Part of a small language model's weights.
Size: width 640, 10 heads of 64.
Architecture: learned positions, tied embeddings.
Training: 795M tokens, 13032 steps.
MLP neurons of a small language model. Each row is named by its layer, matrix (up: input weights) and neuron, and shows model dimensions 480-607. Each number is 500 + 40 x the weight over its row's rms, rounded and kept within 0 to 999. Numbers have three digits each.
After each neuron's rows, "fires on" lists the tokens most often at its 100 highest values on Wikipedia text that the model never trained on.

L4.up549:515540503455452466464476531498526454527474502531447511441482445429478497489546502483420510516521523519506565523524522438453527511466511477591500478495468448558498573524468534486451452519501515426519529488499507490584532494482498513475546501521468462499477450505501497475487454521474504471462550423519596508505433517429507543458416564478515436486576524609532508530492558540495548485477
fires on: " J", ";", " i", " II"

L4.up226:541556538469522520537472551463496535435515481517493525485521448516521474523499513480563499525586483514538482492563474513491520520495544536476513460534496547478497546540514512532617526527498468586549550509520458474512422438528464491503510535538516451505422421502513489476451501460539532520426491528509610519489553474493499472511476527505453573484467538590496510517529425497532503533526
fires on: "0", ",", "6", " race"

L4.up1016:480404521512487532500452443560554472501556461479594500491514503505451490440512399559530493482535580463505423507532429467479514542492535498479536476461468555466526529528480472479488524475575470509514527484515508539520517533477525542531537575575463452485448476520490461538422468506460527572490405436542499513459498477536504442515456529509564505489585503527517526421508513499502465476498
fires on: ".", ":", " E", " general"

L4.up909:541511516564533536494474516562549497504459425479436540444509552503483472519518426503461430463456472501547529482540505531512521446578528495427472463414538455489487512482477471540446499507491491497499497570445491504531471504385574439515499481563478551523398437459484491572516529477519552512461469536506502527536426493540493507538511524591491440574477482514493527488493469527537535528515
fires on: " the", "6", "B"

L4.up2130:515499435409480488513445470479504451496484506519483519526460455601460492513521519516515552461447495496491437500504430506425406532491499461479517488518549583484485444496530488451559397493454511547526556524488484498529473481580589521485592456447516524569481512519480515487546466606537476536451419442482576480422545478497506515505527453508492505425536535486529525508501421552485554536550
fires on: " which", " that", " who", " it"

L4.up595:510485572492481499452588546538524493461564468469468568508394441455452421451524490502533500487456578502507490452533529534514479534493473553566452574510545448548516458462446412606542549498477467541554489560552491541457455492497472541503459566517473485571515526506431523429508525446501478504465469435544488444516477563494519570450498460514487517540462572487536497510517466457554548476469
fires on: " |", "|", " Rank"

L4.up2512:472517555490423447501504514495479473459485554534483479483490540457481513511518487512463474491502507548500446462529516539474439536500557463509567500536556522401435498587519502521434482546545468559548533470536453467529413489530470543496449472526503511520508490457502525396508542471512541568509527515538550532444481467429525506548476468486521509450522478553462503441472479594508457470513
fires on: " \"", "\"", " as", ":", " just"

L4.up2163:502503532484368525490561549518454513529507509517507485549561481484484447469519491487546475457517602433413543464508478467434480532568537477528489448508504525472502612481448575461491528479396500542458475515564519486485534511544543427526487462520474508478501432562515532565546505520462516506587525546484491456455508470459535476552520510456482527507465429441536560566496537518494536490519
fires on: " ", " C", " S", " c", "aj"

L4.up787:644519493466547447567457479450492464523451564529548565451523462535554463473489564476506499508580517513507463468454521556515527529469517486504403483550534554428474500474467452520454478571497485490493459535491469460442431563481515481489486602515509516448460482491486519472490498516507459435470463491495503493511529551505526479487500498536435475520548517499487530458465547503539419503483
fires on: " in", " over", "ac", "in", "op", "ign"

L4.up2513:525527526539445495475511475508458514445544513458594492552555558535545496486558466506487516575450471463453514493465520514499501490561491486504467560551444501460523463505442477490478543522584502504439476516510559453493500539503464535491503506500568541439487478484524495523452470427543518499481443496482506497524550513424488470527553455496486481558539545544566459513449555465427490489489
fires on: " to", "."

L4.up925:473497443572493519476468532443388506450524440486505518470547504523522574406446511496508506481478456509497466468424484409466529541488508486564444459470501502470536560519508502498518446568489506505517489446499510548505465509393480450454520519555526602537487526458577490497555492492526453504583583513514464490503501446469561498576564561453491480498467555524530514494430507459575548498595
fires on: " who", " where", " -", " which", " there"

L4.up1253:512553481544528370480524469512524486513500482492567535528478432552500465494491466501471506516548546537523492440580432446462444404527448477557468469479515476480483472529491544442462530501494560452403511487516473427479559497471508473455481557466528468432425468479504473446513584537520503505491558457444506539476559582543507527495512489557471565474487522538542548498510411548544492484536
fires on: "7", " –", " to", "6", " (", " plays"

L4.up46:441532455530426503459462494448513464423500473525498509441397482556456530564475475526523500498446433513512412515485513397475484524561482508539536451511564508551425531509464468445474515479495484428498569450489551474491462483542531466540396482560596534440469521422519521483540462508471538458472589517532492527469448531546553518488483529468505562543468520488533488479478530507481526491556
fires on: " at", " -"

L4.up792:526478502516552522505563435465506482521556531497535521566490452488519486516537496484444537515503468493503549474527520556451491499539504492501479484482440561496517525531560468534468504445529486540544507467508533426531467489492528548576634502475512538457507476455481472491459446466539483491475450472503524502499517504468503572397459557466509516432539374521533534525509407486477477464577
fires on: ";", " ;", ");"

L4.up320:527466506590496518439549454493485375457500439484545555505465490472477496454495517539443539428382525539484529510518511561520438486471563495482519510485539510507477533482506533570502500509422502437386468500615462440473446511471461509574489593469556552474426518468520539499447528487481528474498469601439503434468520565519529482563469515533488515438455516469488495506509454535529561455482
fires on: "'", " |", "m", "====", "n"

L4.up887:559574539454425538451486509442497634486477411531472429499463529431540455602527574478487399499512479508447413574529519492511488520458568441531498550446488475496444542529540534473510466546488503551496474449436467466501495511491514483462472524538567473531517521476499521517533531516541495506526502489577537470473479535446491432469488529517563526451464441447501528474538517543480437443439
fires on: " de", ":", " e", " del", " al", " no"

L4.up337:522526508412465498504494565448483504431491501512487556469505564488455400470453487541436435594440601534471425539509428430440489442538476479548464526520514498533471530574500505472511544506517616493468490537511461477525506555512518477554499504467546505514565582555463531439542512425466511403575549457491464439506541561482507479449469434491447492552460486535518446518454506569534479463437
fires on: ":", " by", " from", " \"", " for", " as"